Weights of a small GPT-style language model, trained from scratch on English Wikipedia.
Training: a variant of Muon for these matrices, 159M tokens.
MLP neurons of a small language model. Each row is named by its layer, matrix (up: input weights) and neuron, and shows model dimensions 32-127. Each number is 128 + 32 x the weight over its row's rms, rounded and kept within 0 to 255.
After each neuron's rows, "fires on" lists the tokens most often at its 100 highest values on Wikipedia text that the model never trained on.

L8.up612 [ 83 136 129 150 140 138 141 137 163 166 133 108 124  91 201 127  84 155 127 147 101  83 101 160 106 140 105 150 138 180  93 129 205 113 143 213  43 108 112 121  97 108  83 135 168 128 141 149 138 125 143 194  71  99 131 132  89 122 132 106 127 149 165 166 116 154 117  65 132 155 148 161  76  78 155 120 137 110 130  58 100 115  96 205 187  86  91 112 121 173 184 124 151 156 169 108]
fires on: "ch", "Ch"

L7.up120 [144 128 124 145 134 202  93 155 163  92 136 149  88  94 192 134  98 101 181 159 124  59 109 141 105 137  40 145 113 143  73  99 110 101 109 164 128 134 143 103 150 117 116  97 179  86 176 140 135 162  81 192 125 117  65 170 129 114 175 113 160 167 114 183 144 121 108  85 130 140 126 126 166 133 149 123 135 178  60 130 132 139 142 131 149 160 140 128 142 182 106 103 136 116 103 111]
fires on: "n", "re", "we", "el", "pre"

L5.up72 [115 140 134 146 115 123 118 188 169 126  82 123 108 176 181 121 128 140 114 133 160 201 146  44 169 128 192 182 135 117 111 166 155  97 107 186  90 131 152  52 100 134 109 127 103  43  83 131 129 121 107 159 107 191 139 147 115 128 177 104  97 117 194 133 163 131 104 126 121 102 133  85 102 114 134 117 134 130 140 159 110 128 178 129 136 110 142  80 123 107 102 136  96 185 161 105]
fires on: "t", "u", "fer", "um", "v", "as"

L6.up15 [ 85 153 163 141 118 128 103 122 129 130 112 159 152 147 148 151 125 134 149  90 111 126 112 173 194 107  96 118 122 135 160 117  94 129 137  27 126  85 224 175 145 148 145 123 134  92 151 121 171  90 130 157 119  28 101 125  72 148 138 120 150  85 154 142 142 148 119  40  76 117 153 135 132 145 150 159 143 145 102 133 134 187 134 116 167  99 116 120 131 125 143 142 120 147 115 152]
fires on: "o", "9", "ro", "6", "y"

L6.up566 [126 145 118 201 107 110 144 105 132 137 155 175 139 157 117 118 140 162 107 162 103 115 126  78 167 105 197 134 149 185 151 126 119 167 150 126  49  96 146 123 109 182 121 101 127 116 110 106  83  71  74 135 121 151 153 136 143 122 156 156  46 160 121 193 147 110 132 136 102 106 136 141 138 169 117 126 151 114 131 110 107 127 106 130 146 129 117  93 118 148  64 115 108  84 128  89]
fires on: "- ", " ", "or", "| ", "r"

L7.up509 [115 138  76 171 148  83 145 128  29 134 159 105 129 149 163 147 142 118 127 130 117 136  79  66 111 126  93  64 140 118 119 177 161 117 212 158 128  89  77 157  64 110 124 116  95  95 134 140 139 147 133 161 130  82 139  86 101 108 127 133 127 166 115 187 140 140 134 200 152 120 161 217 155 176 128  81  69 191 100 173 151 158  75  78 152 160 120 106 133 128 146 173 201 155 101 126]
fires on: "m", "l", "p", "n", "d"

L9.up0 [ 95 113 143  86 133 139 132 164 155  95 140 165 161 206 168 114  91 110 131  91 120 103 125 116  94 125 136 139 110 111 129  99 136  44 129 125 108  99  88  83  66 167 116 204 150  58 144 155 104 108 115 145 121 147 135 193 147 145 160 149 127 155 137  78 143 167 153 174 132 170 126 153 142  93 143  97 183 123 148  96 161 160 115 147 184 135 163  81 121  58 123 103  85 129  92 110]
fires on: "e", "d", "al", "sid", "end"

L9.up743 [121 116 160 152  42 151 140 173 122 150 133 192 171 134 110 198 129 154 151 144 111 101  92 138  80  91  66 144 104 193  96 139 110 171 128 158 140 145 208 125 165 124 101 100 138 117 135 157  69 159 109 157  74 117  86 150 145 142 144  97 128  94 110 138  94 141  93 151 167 119 122 147 107 129 136  91  37 122  82  96 142 115  99 157 163 155 129  78  96  91 141 147 145  73 178 118]
fires on: "n", "em", "om", "ev", "ph"

L7.up293 [140 138 119 157 122  85  86 123 103 136 114  95 178 135 108 124  95 132 179  97 180 127 115 165 185 150 183 105 172 180 126 146  95 143  45  99 115 117 147  97 109 122 133  68 113 171  72 140 132 125 166  92 135  98  95  55  96 216  95  68 122 159 138 188 141 154 168 163  84  57 166  84 158 130 147 101 111 170  94 131 123 164 153 131  75 100 127 132 158 113 110 120 171 141 125 155]
fires on: "es", "el", "oug", "eb", "ul", "et"

L5.up496 [186 111 115 159  68 100 147 110 123 149 137 158  89 107 157 134  94  96  71 183 166 133  48 115 104 117 150 131 129 104  93 130 118  78 166 120 126 177 133 121 131 158 136  26 136 141 156 111  91  88 125 146 207 165  65 141 174 124 154 130  82 107 175 136 149 167 132  86 122 155 115 112 149 211 142 135  78 147 159  93 169 112 143 184 149 131 119 118  94 104 127 150 138 123 139 110]
fires on: "-", "ar", "ar ", "of ", "first ", "es"

L9.up731 [136  76 177 147 137 117 135 151 119 157 140 139 121 104 132 106  52 129 123 169 133  95 122 157 150 126  95 201 157 189  60 144 108  97 143 212 104 121 162 153 134 164  86  75 135 127 156 165  19 159 132 140 117  39 135 144  67 134 147 119 148  54 130 155  96 144 108 137 141 129 135 119 105 102 153 117 126 153 175  82 163 133  82 161 135 112  88 105  93 111 189  98 125 157 183 142]
fires on: "ch", "Ch"

L6.up480 [175  74 155 184  85 166 118 186 120 122  50 153 127 139 202  94  84 143 134 133 129 134 106  91 118 161 154 101 101  91  82 149 101 176 121 169  82 154 130  94 168 212 138 106  99  83  75 147 145  89 156 170 108 109 145 103 137 101 199  78 200 126 183 135 124 173  32 111 168 146 124  87 128  55 145 100 123 134 120 114 131 123 152 138 109 108 127 146  64 124 119 172 134 106 150 135]
fires on: "t", "res", "v", "dep", "d", "g"

L2.up289 [112 131 100 201 114 116 124 151 135 123 143 112 140 150 155  74 109  77  87 155 128 155 113  70 121 135 150  87 194 159 150 128 105 108 196 143  86 133 153 110 118 118 149  93 128  93  98 104 101 134 140 132 112 131  97 153  81 145  84  82  72 119 162  99 154 102 204 138 202 105 115 185 130 128 215 138 168 113  85 138 181 174 114 163 160 110 158 140 106 104  99 114 105 102 138 145]
fires on: "\n  ", "\n", " "

L5.up647 [ 81 136 115  88 128 153 105 195 166 142 152 132 106 126 146 152 140 138 156 122 110 143 135 114 144 112  81 131 133 128 124 161 180  79 149 128 132  69  69  75 171  88  96 113 140 106 181 126  76 129 153 188 105 141 149 108 151  89 170 117 163  92  76 107 114 136 179 142 143 131 181 132 131  97 159 158 111 116 157 154 148 125 134 155 159 126  65 232 194 143 104 106 156  74 118 121]
fires on: "ear", "m", "the ", "s", "un", "av"

L8.up405 [165 146 111 129 100 136 137  80 113 152 139 132 151  83 153 117 108 130 168 121 177 134 151 115 146 158 153  64 160 111  99 140 119  87 109 121 133 136 150 177  87  99 115 122 116 119 111 145 162 145 103  81 154 137 202 176 127 130 158 141 107 101 127 128 120 129  79 128 178 202  98 166 148  96 120  86 143 113 107 140 158 127 147 156 124  46 110  79 106 150 126 107 143 179 150 105]
fires on: "g", "ag", "Sc", "ug", "Th", "ig"

L6.up576 [153  87 204 123  96 104 107 136 159  97 174 116 124 190 177 136 153 110 115 130  88  98  97  82 118 164 133 142  94 109  85 122 110 120 103 101 104  87  95 140 173 154  87  90 159 101  67 163 163 108 154 201  64 150 172  64 152 146 162  99 107  76 108 102 123 126 169 139 111 137 112 136 149 150  93 115 109 159 122 162  72 144 180 123 137 136 170  84 167  64 125  95 119 141 142  71]
fires on: "em", "S", ".", "m", "C", "D"

L6.up477 [126 117 103 117 124 118  98 179  87 114 115 187 105 144 164 167 141 108  96 139 103 105 160  99  93  70 173 151 127 162  89  83  74 134 139 133 187 174 136 100  71 107 166 139 121  76 154 219  83  91 121  83  86 167 156 166 139 135 194  90 124  80 129 156 133 170 140  63 167 125  91 110 110 183 137 130 129 146 149 153 173  88 166 178 125 135 121 123 154  79 146 104 150 155 156 115]
fires on: "first ", "8 ", "2 ", "ast ", "3 ", "th "

L5.up651 [131 114 126 120 116 144 203 139  66 107 163  86 105  96  25  97 181 208 155  97 159 134 195 120 116  88 126 105  93  80 135 179 112 126 129 163  95  98 124 133  89 128 102 160 124 137 119 181 156 132 159 124 145 128  97 186 100  92 109 122 104 155 135 116 121  98  82  89  84 170  88 149  97  76 142 127 155 103 189 114 162  86 163 110 120 117 181  80 159 104 145  92 184 148 120 155]
fires on: "vid", "oy", "man", "fil", "ar ", "udi"

L8.up232 [182 111 109 102  85 138 157 157  98 130  89 153 119 158 103  83 140 141 149 138  93 153 107 167 164 131  72 137 110 119 144 134  76 185 142 140 129 137 113 149 106 131 105 109  97 160 137 103 184 161  96 150 113 104 174 136  80 129 117 129 144 106 164 128 108 118 154 135 114 150  62  86  89 150 134 167 144 162 147 130 120 130  79 105 127 134 101 136 137  91 173  86 122 104 123 169]
fires on: "-", "l", "le", "al", "Al"

L7.up34 [150  47 107 156 157 154 154 166 141 146 138 112 141 105 120 155  92 128  75 148  85  85  79 198 114  76  95 143 103  91 133 141 166 135 149  89  97  88 135 114 133 141 159  90  99 164 220 191 111 144 158 147  91  43 180 155 111 148 182 128 142  88 151 113 151 160 154  90 136  84 109  83  48 111 125 115  80 167 134 160 144 129 130 150 165 132  96 101 135  64 191 104 170  94 140 137]
fires on: "ch", "ish ", "and ", "tish ", "ese ", "American "

L9.up68 [167 104 148 123 157 134  62 141  92  71 162  97 138 169 150  99  72 110 163  92  93 129 168  93 155 124 115 117  78 154 148 107 107 150  96 130 113 151  34 170 197 106 150 171 121 147 126 167 156 125 139 103 129 181 147  85  97 215 179 144 146  94 126 133  90 102 133  85 148 140  99 102 156 123 109 137 132  88 144 170 109 111 102 165 135  99 135 112 139  93  91 114 111 146 154 178]
fires on: "a", "e", "form", "inc", "c", "."

L2.up339 [115 137 144 135 136 181 118 135 141 113 180 200 160  50 118 116  69 106 162  72 120 108  97 160 136 159 218 130 148 103 118  97  65 125 151 129 159 166 116 173 130  70 108 138 163 142 162 126  72 173 180 151 152 126 183  89 118 156 121 179 132  88 135 176 154 151 126  93 154 168 136 112 100 125 162 127 124 120 137 161  78 119 151 161  50 110  83  80  87  86 129 140  82 185 138  76]
fires on: "Rep", "ip", "Res", "op", "ig"

L7.up143 [180 136  61 152 100 153  97 131  61 164 144 152 151 147  82 104 187 128 149 119 101 104 152 126 158 138 125 192 130 115 145  85 124 158 156  63  52 132 135  56 124 139 141  64 117 146 164 127  91 158 100 170 133 199 130 177 179 127 111 156  67 136 103 202 136 121  75  95 126  59 184 135 136  94 142 142 121 118 144 117 149 156 126 116 149 119 127 143 136 183  96 111  98 163  48 101]
fires on: "- ", "is", "or", "leg", "ater", "org"

L8.up306 [154 142 147  88 101 120 161 112 105 158 131  82 179 194  96  96 172 127 149 124  94  84 120 163  97 147  80 107 144 131  72 123 159 161 161 157 109 106 108 149 103 134 102 108  94 200  65 133 124 103 118 100 110 160  78 151  44 165 147 155 117 104 153 114  93 130 125 169 163 133 136 142 101 108 121 135 180 152  94 121 162  83 102 150 153 141 116 102 101 145 170  97 123  78 103 219]
fires on: "h", "l", "wi", "bel", ", ", "al"

L7.up384 [ 58 181 122 179 176 139 115 174 119  67 124 125  95 140 150 147 185 124  97 125 129 123 191 124 168 157 118 171 153 130  82  77  97 118 127 149 146 125 102 152 136  93 101 134 145 135  82 125 155 102 129 179  99 106 189 120 113 134 134 151 152 140 120 132  74 187 137 138 125 137 128 127 129  98 127 156 152 142 131 157 144  89 103 112 139 154 122 100 110 125 146  53 152 125 109 134]
fires on: ". ", "."

L9.up47 [103 147 172  68 150 165 181 155 145 148 174 142 127 109  88 145 138 108 204 135  60 139  93 139 146 138  81 145  96 142 135 142 120 137 101 164 142  97 155 158 109 121 105  76  64  85 114 161  78  73 128 165 138 137 132 168 104  81 138 145 136  91 117 127  97 104  74 131 162 145 136 170  52 100 107 115  60 132 130 115 151 120 107  99  93  86 179 157 127 119 170 182 127 150 154  68]
fires on: ", ", "n", "tic", "ph", "ch"

L2.up471 [ 88 123  97  81 144 120 142 141  94 132 153  96 191  81 120 109 169 140 168 122 116 153  90 177 165 126 165 109  93 142 142 171 173 138 179 101 154 138 118 169  61 131  48  90 109  93 131 153 144 138  63  77 154 121 125 102 153 107 150 107 137 136 155 176 163 164 154 155 127 115 169 139 164  90 121 166 135  72  95 130 126 166  85 123 126  73 102 134 148 138  82 126 150 179 113 182]
fires on: "w", "m", "le ", "n", "ing ", "le"

L6.up343 [190 119 124  86 169  99 120 136  92 123 130 155 132 169 130 199 130 165 159 131 127  91 101 133 146 176 130 170  69 140  94 160 154 136 124 116  99  96 124 162 110 146 118 117 114  77 101 139 144 170 143 161 100 135 154  17 110 147 178 109 180 125 102 136  96  68 162  66 134 138 139 132  96 138  89 126 160 174 137  46 130 119 127 136 137 123 124 126 160 146 152  83 137  84 174  80]
fires on: "em", "Jul", "x", "m", "ph"

L9.up741 [ 88 166 178 129 101  93 112 133 132 148 105 158  86 156 126  94 176 137 129 111 120 111 136  57 142 116 108  97 172  93 113  92 109 127 129 138  41 116 120 122 141 158 120 153 156  83 106 157  74 164 116 164 137  74 179 162  83 147 112  89  91  89 122 164 171 167 172 137 199  97  84 170 178 140 184  98  97 178 128  97 156  63 157  98 141 102 111 159 146 145 126  86 103 108 154 151]
fires on: "s", "S", "H", "T", "ort ", " "

L2.up539 [166 158 174  85 156 166  96  83 181 171 172 144 120  58 165 123  92  79 173  82 126 156 105 134 154 150 131 175 133  98 180 125  86 113 154  99  93  96 115 107 181  74 168 114  58 122  91 131 193 138 135 137 134 154 185 121 117 134 123 127 173 116 126 147 145  99 167 118 131 147 119 145 112 120  89 138  85 110 172 131 153  86 135 135  99 126 149 111 170  90 173  87  68 102 132  78]
fires on: "in", "ev", "Res"

L2.up551 [136 114  67 135 163 159  99 140 155 163 142  93  59 136 171 121 189 157 127 149 135 122 115 140 139 105  87 126 140 129 113 143 174  47 137 111 141 142  82 229 110 116 142 114 120 144 150 160 130 175 138 111 164  83 119 180 143 114 106 110 116  90  89  68 126 120  91 130 111 171 141 173 172  96  71 115 133 160 128 129  83 137 153 119 177  75 126  61 118 108 166  96 112 122 109 145]
fires on: "\n", "and ", "of ", "N ", "aged ", "("

L8.up197 [106 108 125 154  93 155 137 118 115  96 145 103 129  68 107 134 128 127 107  72 121 143 169 113  96 162 127 139 104 170 130  76 119 183 105 168  82 140 111 107 167 156  91 124  78 188 125 168 116  94 150 151 146 132 130 139 115 193 127  87 101 113  91  53 135 139  90 130 108 137 117 139 162 140  85 100 130  88  44 162 126 131 106  91 109 100 128 127 188 149 126 176 133 167  79 129]
fires on: "ro", "y", "ty", "s", "st", "pl"

L8.up528 [155 150 106 103 133 161 100 109 131 116 166 103 218 159 133 126 147  77 113 126 167 164 125  89 127 187  91  75 152 158  99 129 159 158 104 109 108 126 126 171 137 135 127 120  59 156 152 104 164 140 182  93  94  78 119 132  81 124  92 109 104 109 114 140 137 115 173 115 161  55 177 118 158  60 109  84 151 114 114 185 170 163 133 124 142 108  76 163 192 129 136 145 125 108 152 139]
fires on: "ur", "ul", "tur", "el", ": ", "N "

L6.up262 [100 121 105 114 127 169 112 177  75 172 103  62 111  81 143 125 182 158 187 109 100 183  96 151 142 174 112 100  99 105 131 142 166 114 154 107 160 144 123 227 106 114 130 144 101  96  76 153 148 184  47 123 146 119 167 126 140 137 128  87 143 120 169 166 173 122 103 132 118 132 108 191 159 154  78 106  94 143 166 102 131 130 125 117 118  59 125  97 163 155 132 132 161 173 161 142]
fires on: "and ", "g", "m"

L2.up153 [167 141 127 183 163 128 139  84  96 183 157  88  93 131 159 121 144 120 120 116 144 136 167 123  98 132 174  98 154 132 138 163 141 180 102 162  42 134 127 141 142 112 164  68 125 120 127 138 101 151 148 148 102 151 162  68 151  62  87  66 129 163  84 138 172 130 120 154 165 149 141 105 149 122 163 163 110 124 150 101 201 106 142 133 128  99 131 160 164 143  56 110 196 128  67 138]
fires on: "= ", "- ", "\n\n", "ir ", "was "

L2.up380 [136 102 126  98 214 177 120 124 158 115 134  71 134 100 154 174 138 126 144 107 144 149 111  97 180 162 126 163 124 166 166 127 118 163 121 100  80 113 133 119 182 132 176 167  95 107 107 148 162  97 103 113 111 148 126 124  93 117 141  96 119  89 120 143 119 108 143  88 202 126 126 142 173 190 136 158  94  87  86 157 166 154  97 107  80  90 163 128 135 126 102 102 111 133 172 146]
fires on: "reg", "Reg", "oper", "in ", "Res"

L5.up421 [126 148  90 114  99 126  94 146 122 111 153 150 180 130 180 133  95 107 115  61 142  95 122 172 162 164 106 138 134 154 152  54 147 145 117  73 110 144  99  89 116  88 133  90 206  92 139 139 142  95 107 162 123 151 132  94 161 168 118 135 164 148 149  97 155 166  99  97 100 148 198 143  85 149 153  89 147  87 135 178 179 135 154 212 134  91  71 148  93 153 196 142 104 152  98 142]
fires on: "ed ", "ed", "e ", "ing ", "| ", "i"

L5.up272 [165 111 120 142 133 187 195 124 133 124 112 129 104 176  75 139  89  80 115 159 105 115 122 117 132 116 165 133 121  84 126 175 127 103 103  92 198 134  80 148 141 160  83  86 122 147  97 163  52  98 124 200 132 138 128 152 130 169 113 169 129 124 174  85 137 101 109 190 119 111 165 147 168 106 206 104  94 104 187  85  78 125 135 188 144 121  79  70 114 176 123 101  82 144 101 146]
fires on: "ook ", "al", "ar", "u", "ed ", "e"

L7.up87 [186  74 148 136 158 168 117 121 101 179 109  84 108 138 112 121 146 125 132 149 120 154 167 110 124  78 145  80 146 149 112 126 103 201 108 135  96  97  92 144 102 163 112  77 194 110 106 156 130 134 174 170 115 186 137 155 123 149 134 116  77 173 186 121 118 151 177 108 165  97 123 134 138  80 122 181 134 142 159 146 161  95 116 123 170  95  87 104 148 137  95 113 158  78 151 171]
fires on: "/ ", "care", "n", "all", "\n\n", "- "

L2.up482 [153  74 129 120 114 156 128 163  75 115  86  86 143 111  86 133 161 125 106 104 141 154 134 133 137 175 176 106 202 118 132 102 136 151 174 127 165  88 107 115 130  76 145 153 171 146 156  95  71 151 132 100 118  79 131 100 198 191 196  69 130 169 127  21 109 137 135 108 125 118 158 155 155 167  89 178 155  94 172 129  96 126 159 186 106 116 104 121 100 110 115 112 148 121  60 108]
fires on: "a ", "States ", "land ", "A ", ". ", "y "

L9.up598 [135 114  99 112 146 172 104 169 110 117 158 119 151 145 169  97 177  93  90  97 102 128 169 108 138  55 135  93 138 122 114  98 144  71 107 118 142 103 165 182 134 166 123 112 107 119 213 136  93  95 152 150  52  77 183 121 110 141  89 115 161 125 144 118 121 105  85  93 126 157 137 104 192  34 120  89 171 125  84  92 161 138 136 103 123 140 152 167 165 163 152 146 122  81 149 175]
fires on: "M", "el", "d", "abl", "ur", "om"

L5.up712 [103 113 135 194 106 105 130 142  97 136 133 160  99 102 201  85  89  67 134 112 152  83  85 166 116  86  80 130  93 158 143  78 141 156 162  46 114 132 168 122 170 138 144 106 130 139 109 139 155 154 155 108 120  95 117  84 164 104 147 157 190 156 142  88 150  96 155 146 101  91  92 148 155 139  85 102 101 126 160 139 180 138 123 138  96  58 117 237 135 134 135 101 115 117 202 147]
fires on: "eb", "ec", "B", "And", "uc", "Sec"

L9.up445 [ 80 135 144 121 145 129 131  99 184 124 169 153  96 114 218 113 107 174 178 173 146 170 146 113 107 101  95 145 144 132 124 119  80 107 184 144 148 123 202 155  97 101 115  84  60  80  96  84 126 166 146 166 105 100 156 142 102 111 118 166 190 112 128 155  91 129 148 123 115 190 115 133 133 202 143 130 122 147 127  64 139 135 136 140 116 167 131  85 147  70 189 102  69  78 158 132]
fires on: "in", "ad", "re", "e", "as"

L7.up249 [166 134  58  95  91 113 102 187 104 144 143 167 179 215 154 106 173 129 155 137  41 154 113  97 118 129 138  97 105 146 106 106 152  98 118 165  52 121 104 134 138 192 107 109  90 177 109  86  64 135  83 112 134 169 163 137  96 172 118 121  87  97 123 113 129 120  82 104 111 114 142 122 159  65 178 129 134 124 169 131 133 108 112  71 116 156 177 163 143 112 131  92 151 145 108 118]
fires on: "ere ", "is", "it", "ing ", "em", "ris"

L5.up397 [121 116  84 120 110 132 141 135 124 151 121 130  81  80  80  96 121 104 115  97 138 113 146  84 104 150  95 150 115 142 123 116 177 139 166 128 104 148  99  96 130  88  78 120 118 159  93 107 103 107 164 134  80 130 139 193 130 135 114 165  93 111 105 129 146 191 116 121  81 141  65 127 151 131  87  69 106 130  95 158 172 100 212 127 137 123 149 131 145  88 144 158 142 140  85 136]
fires on: "er", "per", "s", "se", "or", "st"

L5.up33 [120 111  66 174 114 139 145  98 101 160 115 113 102 149  82 166 142 121 159 171 134 156 136 116 106 105 110 113 173 129  67  83 116 154 157 165 135 144 114  84 172 130 100 126 128 149 139 176 117 129 134 104 120 108 122 100 169 103 148  87 145 114 145  94 119 150 116  77 184 137 115 102  61 169 138  87 128 165 150  99 153  83  97 149  60 159 188 111 157 154 148 102 118 127 154 116]
fires on: "el", "8 ", "3 ", "e", "al ", "anc"

L7.up53 [155 153 141 150 123 163 141 116  86  77 162 142 128 184 109 132  46 134 158 158 114 129  96  92 125 117 110 154 107  69 164 127  69  95 151 161 121 104 169 176  48 155  79 159  91 117 118 107 168  75 122 132 140 145 127 131 161 118 129 139 127  98 100  91 112  87  81 169 171  92 202 157 120 107 154  98 142 113 172 142 114 138 132 117 163 106 161  59 124 120 108 139  84 141 130 163]
fires on: "\n", "c", "e", "er", "al"

L5.up669 [142  50 117 149  51  54 175 112 152 105  97 126 104  81 148 120  85 141 114 131 127 114 102  79 124 127 134 185 120 151 181 114 130 130 173 168 148 168 159  98 201 123 133  87 147 122  93 146  78  62 158 151 108 212 108 135 195 149 143 115 153 138 175 116 145 196 166 140 122 119 166 115 115 109 132 175 125  86  92 127  74 110 157 133 114 155 127 180 144 145 133 155 124 186  82 122]
fires on: "ing ", "first ", "-", "k "

L8.up350 [ 75 138  90  32 130 124 170 147 112 147 160 194 122 215 101  98  92 156 149 103 191 111 134 170  95 134 134 129  95 158 163  89  88  59 134 154 116  96 158 112  92 132 132 159 122 141 120  99 135 119  86  95 131  76  96 110 127 105 108  70 109 141 158 186 165 142 127  98 135  92  61 145 120 124 105 129 135 141 197 172 132 194 117 136 145 113 108 146 148 164  47 125 149  64  71  92]
fires on: "os", "s", "ind", "ol"

L8.up122 [145  85 132 148 110 110 158 140 147  75 107  79 101 123 174 131 133 156 105 148 131 127 188 115 150  76  93  74 158 163 127 110 185  30 184 138 146 157 153 134  97 106  83 104 122 103  91 103 136 126 188 129 114 121  97 165 109 102 101 119  54 128 138  50 149 165 111 214 104  68 164 159 156 160 120 109 175 167 157  91 127 119 104 137 124 164 134 119 104  95  26 132 152 114 116 201]
fires on: "a ", "i ", " ", "u", "ri", "si"

L5.up353 [145 197 104 118 124 126 178 152 146 134 147  81  98 129 172 150 125 108 142  99 134  86 138  64 137 159 116 111 124 161 123  75  94 143 124  82  68 116 133 128 103  44  96  88 142  75 153 132  97 130  89 114 148 179 118 101 204 149 105 127 132  76 159 157 180 139 126 166  96 105 132 155  80 163 147 107 142 157 164 105 125 159 154 144 228 155 138  90  70 183 112  63 143 136 141  88]
fires on: "| ", "=== ", "== ", "ended ", "ed ", "ep"

L6.up260 [132 131 177 124 161  76 111 136 116 131  94  80 103  94 132  89 105 112 103 170 138 158 171 187 170 116  53 145 159 118 122 110 145 115 130 133 131 165 190 128 159  91  25 110 109 117 103 134 141 117  58 109 161 109 104 125 144 161 158 111  79 130 177 147 125 130 156 143 190 166  59 125 144 158 120 117  89 151 151 146 121  92  64  97 118 152 100 110  91 111  89 142 172 177 137 105]
fires on: "par", "Par", "al "

L5.up536 [ 66 154 136 128 117 108 159 137 147 120  80 154 118  90 133  94 136 133 162 155 182 135 144 177 182 104 104 187 143 133  77 109 169 134 172 121 123 158 108 147 118  95 141  48  46  66 170  90 175 117 128 142  91 118  78  95 135 142 180 170 119 162 124 136  87 145 137  86 105 139 132 132 179  91  76 136 135 156 166 131 117 147  71  76  59 126 168 125 150 164  94 104 118 104 142  67]
fires on: "Fran", "et", "ong", "uc", "ub"

L5.up424 [223  88 124 112 160 147 136 144  50  80 108 129  93  87 124 110 108 120 143 132 132 149 151 150 145 113 101 189  89 152 115 104 118 135 150 101 173  98 172  86 115 153 127 112 117 135 116 141 123 133  92 153 147 158 113 146 162 136 149 154 120 119 213 134 146 158 106 106 109 144  61 115 139 152 135  14 150 138 105  90  56 111 120 167 100 125 119 165  80 133 118 101 172 151 164 130]
fires on: "Yor", "Par", "ov", "ev", "Mar", "par"

L8.up526 [171 128  87  68 187 113 145 133 133 152 124 145 129 152  96 131 114 149 146 118 165 159 169  73  99 132 116 100 156 103  31 153 159  98  82 151 198 102 119 148 121 116  61 104  75  93 195 151 114 143 167  88 117  70 172 199 160 139 143 161 102 139 123 178 128 150 181  95 112  54 181 175 118 135 143  46 154 164  96 142 129 120 167  99 133  92 145 179 133 137 152 137 127 123 122 135]
fires on: "the ", "ach", "ul", "ar", "ur"

L9.up409 [120 107  72 116  53 138 194 148 119 150  77 110 156 194 163 132 168 133 110  73 155  95 103 104 129 161  99  71  75 179 187  80 116 118 132  91  77 117 149 147 191 104 143 115  91 126 157 150 106 108  85 159  80 118  79 141  95 141 144 146 126 128 123 164 135 129  93  72 116 134  88 144 139 160 126 164 113 185 137  98 159 214 165 149 171 138 119 145 144 119  99 204 117 131  67 109]
fires on: "s", "o", "y", "os", "es", "ers"

L5.up173 [179 146 180 162 152  96 132 161 113 142 115 160 137 131 127 133 163 137 141 140  82 141 106 138 137 105  63 113 181  91  66 156 124 105 103 116 120 157 144  83 163  74  58 141 108  98 119 113  87 128  56 208  91 109  98 173 141 126 206 118 142 107 188 157 132 167  92  84 130 160 128 120 124 133 138  94 131 149 116 127 135 148 110 103 159 115 100 123 135 148 143 156 115 145 138 110]
fires on: "n", "we", "e", "ew", "ack"

L6.up504 [ 68 159  74 128 162 156  76 185 107  86 167 125 133 112 139 150 124 138 125 147 123  96 131 136 133 180 133 164 168 117 117 131 108  75 186 115 133 111 138 100 169  90 124 144 148  96 141 115 182 158 148  76 121 126 120 116 188  82 147  58 175 104  73  78  88 172 158  75 109 170 158 127 123 113  67 153 114 110 129 139 153 119  74 130 137 115  99 151 117  52 105  99 155 124  99  91]
fires on: "the ", "\n\n", ". "

L6.up598 [128 129  82 114 148 144 110 126  70 127 153 105 163 136 143 115 106 119 120 168 156 124 129 167 135 114  97 127 141  81 138 147 134 120 181 136 110  73 203  96 157 132  69 139 119 109 100  88 171 139  79 105 182 125 101 119 111 158 179 186  99 101 143 164 135 158 183 120 154 119 134 147 135 145 186 110  83 118 147 105 139 131 113 197 103 105 142 153 112 104 152 133  91 169 150  57]
fires on: "Par", "us", "fac", "ated ", "t", "ent"